MLP neurons of a small language model. Each row is named by its layer, matrix (gate and up: input weights) and neuron, and shows model dimensions 64-191. Each number is 500 + 50 x the weight over its row's rms, rounded and kept within 0 to 999. Numbers have three digits each. A neuron's up and down rows have the sign that makes its largest values positive.
A block is one neuron, or neurons of one layer that tend to fire together. After each block is what it responds to, as a language model described it from the Wikipedia text at the highest values.

L4.gate1070:581472452399443422498440547578507585430459461517489554437511493541426510459534418480462571483378423442482530531535474467520547458565493585483515434485545594468461484536545410419527468578474408550484531512454419563442570502484547510493503484428575478548462457428477552503494483482459457534556513497495528471559394536542516387520469526585444442546435569520453531547513477417407447475531
L4.up1070:519408469431529449559486554515518488518457489469476602465490488492460530443474517454452458438473448601397555486530513485617492563483489438498540444484420491468521425521553491459529475585508473505527508546539470529527502459587555479451509491452489461490527476466479525440460544499480528566538478495505546378529474547454418359470506487560463469585526446499486421566533471493474537448558
Description: Verbs right after a named or pronoun subject that give a stance, agreement, refusal or reply, such as agreed, refuses, accepts, said, decided.

L4.gate1655:549395607506499499485471482503516536603532372552494455505497493504384534534413511452426496452495479465496551401468476536514532476527520530485543489585515577499517586476517571448468481506568487570538546528395509514493531556528495528507502526500496487566475533534571463453492537535459474523497574532495509446555528525485580412528545451552477486476452511463533513547604556499459533529470
L4.up1655:521610472559496513510444414524518527494554533505499424457430508543569540486431554533483522438483484505618466393452635584441472528457448498451594506486478387472460418442533406434458478575587521456491497482445496445475565520584443568417546392423520478487479509404573479474476406515480474568441430537517554498426539533422463489462516508498431437545542456483479596468470477427421445487453
Description: Line breaks ending a wiki table row or header, and the pipe after a game number, mainly in sports results, election and list tables.

L2.gate143:487457501535430450498563442537538554462531505504461441527545575541423528579533549421517485589500442514490452527435549515395497419490487491514538491509524598487437484553616542546467517458506537545521513608495549484537576539470570477503457527534473406544470534464564637507458417549475535499601545486544441496433508505557470447426518535489528399443450513514452495502464556471510507524563
L2.up143:510482444519500447540518545531589621509499533476380489479555482547379488554498478488531497545397514544467469548466578547393504455507521481478478542442469523644480482554587545599400519458509521489489537457473517556499467555487546416495509522442437498451458514485561656540408465528496565497615492439461548425485530404542523479511631489524538462427464540425474542472499546422436483577561
L2.gate227:582533433488491442505546504505528548488462546581536391439497523530511504477466549572514587632461526456502582566461500397483517486538444473569471542381484555557557543468459535526497504506606432516494487463501545517507481430481500581519449414503582545369471528548558476386465464603499449474461534449446439500509549464545545542495514471507483459503480562462521540538560433434584519522528
L2.up227:451475578475507402511464529437435504485518597450442536481391465526509399496453590524500559529458515436521481569429473484492440487570493488571485492526381498502555549454533479460416416477544414468493500515438531520493506461580585450515482438391459467512454553407532468390460546618553459543522510483485504426505536521545471457543514608456481475460427475399494495524494605481528550553434
L2.gate338:454573448442525496466454513571493446455545512488500479486499538578466594494435494502550516455324475575556532505562549478499493597441514611498556428502537450479460453527478485492421440588507464508502538527551572582460420535529467464453605612518459449554552495508383517525468533426508469502541508481529495494490469441430513476512447508455474421416561537547391556678492518559519544551505
L2.up338:477526528487530420507458544465539590476494507443487495513483453545454507472499493583455605524516500494505474474494510551420458503495488508481452540522541443483542549395485421498575502487512517534448467488502498546436571524412545466421528523523517541513501469451531500509484618438534445480516564457459512491448458630458481516507521482539481478417519547513544593529473452468506442557485
L2.gate435:504495516467464608438588477502526404480481465459553540385502511517547445441425507529420496473414451517444507494447528486615527477517412508470615474515522653460486518494500530452449459485503663471499471554505556426545430445551464437503488464545467489482508510468526526564470440472380467452490516415571521484449536609497498506473553415452493439504534434473496588506410491487438480433484
L2.up435:524597473415564567531499546407512453534515514472504419423529508452486443436486442521495467459514480496446489436405497578617433442399549464464572550539508610500460427514533549436460477455439602513441440551459494425544479503426423530452549460475494581451510407536422524471447517482467523426526445440485477557487545465515535633556565546483518530595449510558492540497489512487478469510509
L2.gate467:526560515442465425468421479426421552508428535463500475522447483505485442533419495487516497522498473541501537436437445522399469443430551523426589559553580505522485484468471581590518392479451397474439602492431553497464542537535554528512577535441506428603476522460503548499389504447478489526564419562510428466512511465501456516482536436498449515411516445533582522493475544496446497607392
L2.up467:603525513437459444469433521559458510519468506488535418471533522522502428546430476457527535497454506494537444449446498536403490381469488514547520589553502419468559514528504578568466547524432491511543567458515545460565519506581565430523558526432438472663579624447583571499499446583480531490467477466460537524507543455526498401494554440531412462414476429439540501563428533461450451550446
L2.gate507:426549577518485510512544465491552420507566450504552544540533524490651587535520514428545505501499503496466554476492568488480452524540526430484443542438479451578536480528478450468526515486513501474454523500451512531511516412499507396517514627477523482471385568521464487456558499557424471530580526506536595498433540508582494511581441583422405494575464398497623541531502473487409532482438
L2.up507:531543527418553516543467523517501410522409450498466492540483505491474497539511461455548549510575388423504514521491537558552488479532532534487435482447546493577547486471546448432455437509469539550498563522475539590407507477445541535488487514382485467492466549452545507554484459523579448447573538623505479508477528452445524498455499555481518572545492420500553513430547516535496470571536
L2.gate534:548446544523369533517425506523536658491497523505460472449490459559553480544585604481493544484577484482499505572466435546562548503590521498382580528530505568505406496486551510357437519559488453470496539462611536489494532495494468450565484448497540504511455428483500518483564464529515432554555433448590474469511473443515489437468485536523479491564513545531524524459482525487490568481571
L2.up534:469435470508512550387508526574590453433505487412492575540459483479452496627512494505521560474444476412477480501412504535503509483422467553440561549505504454470523516478550500481431519536552455446587480617520446500488473392540443491492520510454554494537505534504509579409435478448512472515535543580438380463419548427433377571482492502475531513508461485494544594497564497516467548537470
L2.gate695:526505580543581541496536502474520472543469460542421515490534551536476421527482543440466543512414435460507534506431458503539418539503519461532545465453492557457551483510516529526470502534550506515600398448500508453437523461552502539477495543460538554412526459471541448480495448495517626469559438455490629455523549483469546484524512416606495436478507550503527469502471510488556509629417
L2.up695:558612440551579490575457489448378392448477503581459499523523535425444521450440551535554509544471524502455573479404470464541541444527503519554543526433425566502407501572565381444567481463535527511428414491592528519598417554485560525506607486467463509486495480545541425556509469512562525582466404528546541517547424380516500569442620470513547574467538606587504511557515495493569468531600
L2.gate779:538520431480431444510494507544475504506408558501549518486544498485510396517449505415530572491488484549508506442490457534426503516475399470493539530544522589551494473448543545534468508434540433511506466509546605483516516515592473464409489475627447469461542574434485540539465490507481486475489449542480499479498488520488413503496531505592542485462519427554577449504486513515475548550464
L2.up779:511468514499479479533413502461448541548380469494491499605481515438469441544438550520584520582454577661566519469416507541500436487464486528404527467492467466544501526440543486535398534512476517508529489443530475463571499482492439513492480456477381553567459478510565496526424495571464494484462461560569486507430535579522455456535544431519534469479522420446460494565515605467530556510485
L2.gate941:529649421491549607513536527448473514407492495544523541475500517502509475599519490571492463530393448458414529437518430414505509415519491518535484534557509430495407555485485501518509438471465524521564523447554437540456389528502428501453479505498517409468467442490618445526518452440504496522437497450516483521442604535617570529597456522487539501480466539512480496479516435543503467525504
L2.up941:548553494514561497501428502401510465529531506492582436425462520479478560521584446551520491506585485528535414444468532518624444491520455540446549421540515493452582425455572577526486463474475502466527482488445570560516495453456492441436462399531438547527441517532464357479431533522520518421479425543487601485487543494440474504549568488417509558524461552502514572519457478512564482556519
L2.gate1025:463420495399443543442471543520539416570485488585547522410481539515499496478523539522513428566547558507485522529421527493546483515450545527548533498517507568506521517493525421477499543376422502517510430400430464550449416386485456374451500530586409402463468474510513489492437490545403488538516415529540464492471438543520516530496548430472493459526457510575531500541499470471530478557502
L2.up1025:501492496515502560485517373601399574458517500434452546478541454513519503603502487526512526554591501461395544427482575427425481512520495545477495451496584471438505596432427536521502472554545421534592475414451479562469576482455495559510505531434545501568493529486431590570492566506527445405486548571489521402320453540501498529510399556486557463437555499610509512473527545479440544478429
L2.gate1187:571489532485543430429559487565430529394510477533448553523499575596545481508490377548566494491422454486538478473428488462515506513480441458525518471524464477481517502490518535555452546464518438411486475510515485481525415450476466482511584438515557460587586450430563518499602469525499579482501490514462440532477404426548466514486412465595382542495428539575512431546457464519407546555470
L2.up1187:511517491470500452436495548544436521486381559599451505507516447441436483557532599474475454536448524513598505508481516446423540405433506419537436435515495577437443581461518572443487534590510544418453548539480491462568479466560451503525536597472513458554519475438539459510493463557512494418475507444454580513568437444527448484543511446572468457479455534435473430514451508543416506550451
L2.gate1196:455524447553485566573559486495498523508579517478471437496577473535433449569548512496483511525490533457458562526539494509503534552554547513509519500477485518420480566498514515459465516451502402485585519511563538476461352585532433574451529448522512539592499514374479617524468510550540450425543492460562459568525511413491507513513553533410469464440460445471460480457562482476520496579594
L2.up1196:526526461482504526451437514479566531520545547490460608492502497549581467512463480468497501450437405507521525432458458515455472435572515555495545492515541444524524541522497455521461532539517500489568437563426426522479445500451518508459536424534518391591513504539562447561548518413593500463485434553415460444500432493533493494506529559501522482487393548471458464540453473505519546505510
L2.gate1371:432470642506498506470590433540500486517528565473484455528497577499439554562414411481555431518547626448528471515467502478503492463467471521470536525553610434474587526425527550452444463463578530484514520523412539492466520497651459527536537570531504528516486551453514491555517526379478482383480508430492368528535505478539494476453524450473544547556464492486476472503500497478487459498485
L2.up1371:415481583585479514471574483506455392428460459569487430537525563504411480505546537513568396524503574428573494560424581535489484521523476438520509524587489504517429531568457494588484486550460506469517539507463592522524445440550466534541509470560576491438420562441450487428533526473469457464549408524478502521526501603472461393411516479430468521510492502411447489469428694440510572518439
L2.gate1486:519515572526581563603537540621487486527523505524500451450460516400503513493516581544534523559495435464667601507482570465435550491477477510576491537531512433514560575462457562514412501588524592516485524472517488492513508560489482529599540469542545441540458466475548449549550524560546482533546504475454540482495467457558497403540514597525508509387559660488567464521491480547507506409569
L2.up1486:530526591546515474595516602588457448512469438438560514451512495534472452486464582509463473565569448445599509413498558428482495569478482507508544501510486461519449492554478550460494453529536498602484485443635510538474464495450440540489541478502506506581421479563555476614556504573484557516453486439480597432428550454623525402479530462434519436433460548491509566494620515637545437488475
L2.gate1612:480455489462482482492485488577522571517481576391536539511524465499435503535507556531542488543419460481435527619516555605502435478493512604420498458552479561473480433545527587469482467440477467570441486430573506486632440522629562533562564470545512462530537559488538527629448428526462536451466451418487438491455461468478566574521558493402503527515548488404529495494479499595458514563491
L2.up1612:496505535469542494577492547518547523520596490459501439475548470544415476536395402601548466501449494448558484560510541559429547530467432505534523479549515450608497422468480351516590523465607508496481518506528471533531505422468604501529497480490462461531446502502433519528515622406528442553610433466490415419472493586510503539504588507514489511488533492470474501561506489490516525480472
Description: Line breaks ending list or table rows before the next "-" or "|", and word-initial fragments like dev (device, devoted), So, emer.

L5.gate316:497540533453616376527490581556502518520544389437422467441528558439515504469439477456569422591504506511518391476447461450509510632434582529466493443428518506491515567497396545583502506501361491484468537463614486469444603425482524477397546552560504529475516531550578425445456515560527521568447498541440454555562507534510424521399506487466484486509489455569488550500488491528497495497465
L5.up316:451426464563502608461523540484509547549466514452550514364419480424500488441391563435449538459451445360437508447500468547502502511501436497537537601489505473511520531557519470545529545464464553483480507458550521422487596486585544530505447459464628486541527603441508502577535563621478492468500471436516548552502548477488527444494522529420468491511569493490442530520476604517449456489596
L5.gate664:477453425445444445563490527511503432481418523476443475558538445460588543487432479540510538431505545400529573447501450469545498527485355553603404554505435464455514502472527546411525508484460448528596507510504430474434448329525542512458619391371478479415516510477549476527533451503557571512548521478493562529574480458431500470489486395593571435504502454538525531486529495436499546449512
L5.up664:487646538583524485501514538515533494483500435548503509495518616458484538407494526527480545516562501503498475479430403545505484485439538506512470478437433464363465544497582522532503528447471508488504507578433510463475434526504510455453540420499425577520408497476547524456487511582459520514480515483433479503584491395489435567534557513482446493390488457540560587520560474505560528523453
L5.gate746:519502471553491506527331453470489545429461569421549491340472464500527520508474434469458567488532455521504559409487499493482523457531533467571523461462502460510512500445431529586539472491446476581572517512523431559507501501487560531438505495530485486446474504526521567485580554550507507427461566509457453663588500495554512499535488474472477482479534446515459507512532569626514531577568
L5.up746:471432504480598564519538510553501494460400627557562483559523528449441584423494436420602460503491569530451453483370520487548443492458535481550512534552565408512483452566448448515510494535478472451559574443497513430489538576482583492455550529396472496520531540477537506572514503534376547542555461485495471587530456525521496414479568425469432563477507576498533544512456486534446475425541
L5.gate1598:430467430484442482535532500494510505491500515418591597427438505476525514475488540512563498490517519534500628570503430357560514491429540434469494496456506480432403476440495428621486510505530545428482436521571531470440488558574474455497437456451515564417537485442570486453576550563507604485527445520481506524472456445491543472461512511523456489483493524508473439430581457456528399494499
L5.up1598:419480478410500483525545544467440525491495516507513537429524513497538451526438422546511466468537514469503508492494493553532524484552584495455551509490504500443455517551465511509394478498456559541528521442595467594466465504442473607513500426511462521498508573512477434431414566555438426627416442504460540431454421545437535492488527501583511483566519446530475604484566490574464474589572
Description: Final piece of verbs that report, show or claim, usually just before that or the, e.g. indicated, opined, argue, suggest, explains.

L5.gate310:465509659468405479483408484446545462442482494495499468511496434503503504467553529497561547438456435488461460501572412454485489534512484515490439545534487491493438506469511536487475532551555478527410481479565424501453448481573480453526561504520429614453446405500517444589462430591582422501560486529592571590503492432533598498583541450497549498529512468487494470510509500415557474544515
L5.up310:491585570639475544527500553469481474457451415534482458451489472557449536544625526453551446560391508428439488574535553483448481518511543515555504547434442610449477485576487477491429474497481517481437539426449527600545453499470449494483532536484561559494525470447518440508487499476538417549475493466511529580519531434557463519594524499533563480496543584477448531485394549561542473537509
L5.gate655:394472452523401541504458477525520494444513537435415407557478434473563536508497476410460493554516481484507492589505527524503551487468611492493538558521490512539476522510545485539510460553508509562491431481529456594593459371485506488512447550464458478585419548471550627544432529481600506490436475456484535421504425469527508603463465523485525478453465541480451619579469521612483365465440
L5.up655:562472436517464490541543501570481445499478581504495451516497546530575518529546477506490513531358440576576459570486442519458466432414546497503508516502462541471418436476475408575533514556564467499454538464476530520572458579414511537426479522520475462497522487483556554557452575565535522538494522552551575544576492472509606516588477462561484502515471533535434542535470513603517518525442
L5.gate1226:479407505480448532536558526506501492449501386544432490385476545487473541507495489551460525448570521556537582439452461501508503482424504480434561566453423584403471503419473488430537566567375378466506530503498490522609447498484454494517501529477553557506414415550583408467500558537536428496480511460536357512479494558601497536522479490449517479528536475438526447515540474546503525476447
L5.up1226:463614523466495447454474512441550539542484610571472545503507574513477512509479401460471506495514482561504542466474507570460444494489470493583544493479463389445483403525507506449579399462509478557509501468506493521512422462573501541556494456439556422462470533465459403407492460584522437499489545449610492423476603509574512584589448515433529461428524516558570452548523395498458488564465
L5.gate1635:521560530520459397536464521463474474475520451503532444511442518498460479555541494490514423482516518495549549526438424458449462449409490458522514521539459572478453562530597529451496501525528406530630585528507582564444521567490476522514471506504459485492439456410564524576577558507453443530530528454517479540455459470516537525575480502592489490493491500559491555502545483503431523561506
L5.up1635:411545554493512524453498530480428541477485480529506496494401464477457482458478472414568463439533501434423438521526466402507429537503531498542506548477501425515473575562502371455481527552518527570449450485585549396467542476498471456509387568571529438498461514543507554438555490587539506530429565539542513492474400430589548489497572424508575518575417478526482526563552484551505450555523
Description: Mid-word pieces of foreign proper names, especially -ev/-ov/-va in Russian or Central Asian surnames (Kutrashev, Ibragimov, Aigaliyeva); also colons introducing quotes, and "dev" in devotion/devices.

L2.gate69:411506468430482489487505473514574509539518483487550539506595483506479577536515417525544504565491467516494538458483521683541534485466532533440541479427592468504499563496438469453462516418579502451602501465604492445516492559424451435542547439472551507408561480416581406517449507483421483429516443522515544356523482616514508534509567470510473538515486556518542507556623524398565643460479
L2.up69:454554483457483538492476446521453470619534521469609577528473496532430429399491491557406515527449466520551508554520495623400455492458474505396441498580570496516558466475509568513504561470577405489476493488548496549521496442433474448490486478491442456545509452428526426483529519487580502525521495462478511510512478392585513502492515487487494456481417479525492491537492498469508554438507
L2.gate203:537481537465608502505471476478521511572513502577539494391540618501521524567494629449509526533583468572456593445509549527451502527503538578478520439416466420524521523585482580494513421564546503550534450412513508506601530549571562510503578508533488433508476519541579467478430498487546592461551524526453472470445441567479541540373515526447454534539561452535522540488482439455530526533524
L2.up203:500531574531554454563434506448507492497500475514516549479547537484478529523498543487462535499517398505426488561488519463424504537502630457585513510519496457458486535541570504459396533571448484556533531477521450549487515501468582516522565608430399460437517561527522543522433537482456561476428542489466521485494475404533559498433536518499364582539505464511530518544424490494534598500521
L2.gate225:474529515511458414498513533505427416507511548504503462559489380480500463479424563548578444581548398535547418463465493536586545520466600530515547553521423500537476531546512464520569534499504448527554511551539530548411620469397484451404575559510568397416529550454552410442455444467453465436493443538556491520448424417519582501549593487466547472469522514525521508453463509558410559447475
L2.up225:532535515589479517467465561487462448478532529556434524521556541455533498499434591506557526586497576523467609420430471520552521530472512486458549523499558490507483519576397507472522511484469486597474456522551484564483529511459396425388575553491486495356500528515464530439446457554562544490617472489488454511426471419587471504567498532521457440458445520524554502499506559500402481457494
L2.gate340:497489488531504511361548458579509526518483474522512467371484467443530520562465555526591509509519473465451504501390539507461492519392548408516510508460507442418551454468604507442587492589634465571516549433542485517545577448468505464426546543405474482455467589489501454507500494464461542544457586533592491470432567498542532528516484455460454530510525524488543474465625517511479454487360
L2.up340:467525521386523473457481449489561494490423444619409464476423451508533469539436475501574477552500548455557425447334400530552474431503456453478481505509473541514551501444463575493459571537476511476507533478485516573490541568459496564549514416532513565495521476495545561499490502510515518549511614411508453539562554555431529522511427511469541377536443452412485512452585549428502458405541
L2.gate383:557497494529438454561462493489494427518580518509479520443490578501524500551500445558585524451474530443521441468466634482572511508526466382595516502575487486475553398526528518555572482493494561459445556499514473506501551474524472368526496480496512513519515517476478530472509489482434421457570586564509487511476498359485389475417400440514460498499470484509500496506512498565472489482428
L2.up383:481426440519528552473534583580457418530620552606517501490463430625396496509501550542465562513477441515529447559461575467495525549533536449607529472483477431442540488585464489534498444561529520430450406503391496427519464517484473517491525514532432486427529538504448500591551495494508425463449493511588491507427499455579545421548513492515358421513587464480396518540510503477576568470471
L2.gate574:485595556479493477463458468582422488397560426543449564493460537463519475423466512529553442477568571550523461516512442532520569460428595531411557419539454484465540526465439562589467485456511451602532596583470527508479503498493523462567465465517482520567510470560513509531533508479428461496577541573546457495496477446508528529466550550511486446514477456486533540503417482503530565469507
L2.up574:446507494468545511474466544567534520506580453467413506430451523536571533431509461417491502514485526513578494532462456565549485504482505499498482454492531464457540474454431628596410445515589460605548535514472524473462494542425495572523590524583559455524465490519470550438500466568420545542517619615479466544446486470427556486450516486502520529516616416534500445566441521486417487572453
L2.gate1038:493541515491461456432442403532509487561461437438459448487495449500528524494591502532564425516478454488538453557491484578485478504491552540455552538525437491334486492477549524466550463456497505527669546486548549519508416565464471550499511568451493495538534484572440579432473525414428422458488466422555597525494457404478533464390563474510517483476527576459580614537586589454575514563497
L2.up1038:517486508489507482486494473513547408514449520447439463436503531565494473565431350532536456427522490471530546462483575578464502410521463446432542561474455561478430482557433484527551419518507482428535523617575488477554454509490472502521495555376471495489490442570505590409398595525558505495497530470542525492445425503424474423483512501498562491538537502479496545496578643499422539508456
L2.gate1093:607496565505477548522445569504472482522481436516525507504550526365553498471500529511407479563544378491513488484538476455564432487530547479565557497499472489523466541480446535418424452509421434483480552622515503480523530470528532593485496537532567449532469433500473453502473603475527528531511510412484508515422452541451455602449589479544472506518488474408450552519466476537515496590487
L2.up1093:507525496507529505484501522554490464463575488465516479500505475484525519496444526520503514427565450463487539572436495487497508376536427513470499517590519554511445457492563440555533580498508515457473514522406618496478500529539630481504609436622605504491508462549453470594461485459482470518530541371475490537572411471594445443466510496499473493539505457494532530465462497641522525550555
L2.gate1118:519451467496514421495461522477562499524421552461491495465501440485496518580496479505432549392509409484477469466428468512409431485551459497521539536602486467475510410494582528565600479490506571514556505489512491650440466516483510488457454480521540533554467371431562438445625518482514470469536488553486523496630462576531469504507516517429554472496480514425491470511590566495505502493523
L2.up1118:554474511497480463548492578558458433482468401507457454565487511507486493509476433501493497455554416450492523523509535464413610481468485447539465384525431527461493478437406521546440527425471454560513491520455538492457475560539464523552478549538674527569472518488523450451443481445627510462437528500390473461497497482557417507499475474524435459602546424535517475517417493480466466480487
L2.gate1147:586523539446586479502514399487472473545438460487446534450480497526464493500529516599467552506549534413563355505483523529551531447432529448528542487450524496406513434548560495583514617466534492519538471515481489518493484517426547468450507535392430441480532477482443476525566487493457532521448498527528526412459552491428471511505506486514516522497595558525461422512528423542494567550525
L2.up1147:564441460542434436485511495553517470514537533468443488411482469474555492561518484498418573509493534468633466516521549502489500422457528570501596571420495547422540488404517563554462532452453472516529479503569369533438571545504535575580512548480509487474582485566478675563466549493410527476544585462464382488494448480531425515499565482510447470515517548503476436514508480519416477509407
L2.gate1152:541525457497500573462519495527539513491468408577504599540516505423472535476443525455582480491436518488535427521446476579610496504491440481512592534569496429460453441538526483500395591390478398569451465486533479608486520504529388510477439464435484401485579455443622522415504593622476486475494421587507525540543465489593418485432412516470569405557464477519573563437499511547439574499541
L2.up1152:518437518507527472489548459539528477451551477507464470539480442445434464469512490444493510523462513531528429569552548445427505528563521475504547507543548492427443430483489467546537514489539502452597465403412515485549470600584513432522523442510429458442472513532589477577543516403401458537496518541462551567583540517381456564509551474534488440518487458604547517547471606508536474481458
L2.gate1169:458511551541511502486558503499481523479427487485517488529498539417492515457451507447497610541559534517457507458487528502478554515535548512482519564505469497479504520503532401548580469563487450517597595560500501519491556382511510528571416526424502509548460568444560483471435535437459442429472458474448523542441465574496502515592539538554471498506465476408500494514395489507514501464508
L2.up1169:443540460544485448483501496496531573554469479505470381522574460396457571595567562580399561470548486471482558458481400522542463533578515413610482511401439425466539419601526509485478448534509497499430508502468564480521477481482418451496463425472528557513513544432528460546538476490514455449499482573511430506489514503450549542552473538410481425501399405434513547499568416544666485433543
L2.gate1353:512509493498489502481489466583501507417478476569444450436435515444432470557516518528455521506519565577500504594541525567442525410418564540551504527452425484434526415528468585530540470562426574564562570490600510517521460444507505573541465466471570534521444503486535445517447422495467558558563556430456529456466594439524498556450502412436469488515502454508542443506584463525475491456545
L2.up1353:611479478534468414544585565541510493482452575413476411511540493485415501590546584482481498510504534452461441497486518593538569410385454594540487501544526504542476433421455600553597518428443421532494583451506550468449461551556555524537525534513542438453449432507568462510512383482454555444554512487483403499442658512519439526536509488415551514498526474512446510416502476494484460506471
L2.gate1495:473450558461543462489555510454410444541542456504501438508401467489526567561405436446529534436445552529491508438505573578453435480420537469597515555501529451513537417497506436401550473508433505533485550445461431519553426612508523514629489534445388486546413473490525500565488449474502437502479523480588511530543507465429562453513602474574520387528533601566472460458390635446509395429480
L2.up1495:449461558449456572524521477446509511540560445506498440487424490467464585474371483526527506521502590500498586476493623475542420447518433462523590477468511486388457448435503414388579483503567490599503474493436436465509528547477546507495522512477548437563511493435493540499536483572463482439477475563519524513518441495450523454506641521570495408553393521575525516460494650417426437551542
L2.gate1497:480597493478553472465539517523480521508479492565461474473473471501574499545439564515401452519478592534534514546507437467472518491546448514473507544553477490515416430506597549520478558538458509501580502471575503464564457521454451582536504427431410472519473496492566487557562512575441479576508618486519391410468465536556491564540494560495477421506495524446379581543507448512499537398584
L2.up1497:474503469568477576417562459478582540509470492503495544480434535466521457456458562516415481523450506485576568536542556512514538509540498431416586432554449489546439518512526594495510560476546496514604429393518540557538485422442464452495483551504500507475465452521505519458501415420431489493513567553494503418489486496430537565555585555461530386502439529472465565401528459446512509449513
L2.gate1692:422456555523495483451563470493419532488525486452506520489486530555455456612409471629502388566452533493565532526518546476539527532455499435549454462526487527540486403458480619460464458483525524524556484552486505494481579408480459566456549522392539533468563456464404566485439495520636525473423530466498509574447562532487538454483568559561403396444537465460472421473484466524516541489586
L2.up1692:480449459479452422411505414513495495500585514442472473497534468483470453411466545611512536523433567489573553528461468474525561454491471504515454561494487494590473487520512527424405398582488485480531443454482466521445548494472565526480568541498487412427455498428480556546568403556605539551496481506504607535548432555525499439508518512577545412441571454531503406499551545529516545498517
Description: Mainly the opening piece rec of a split word, as in recalled, recovered, reclaimed and the stat abbreviation rec; more weakly other word starts or ends like wh(y), impr(isoned), par(ed), represent(s).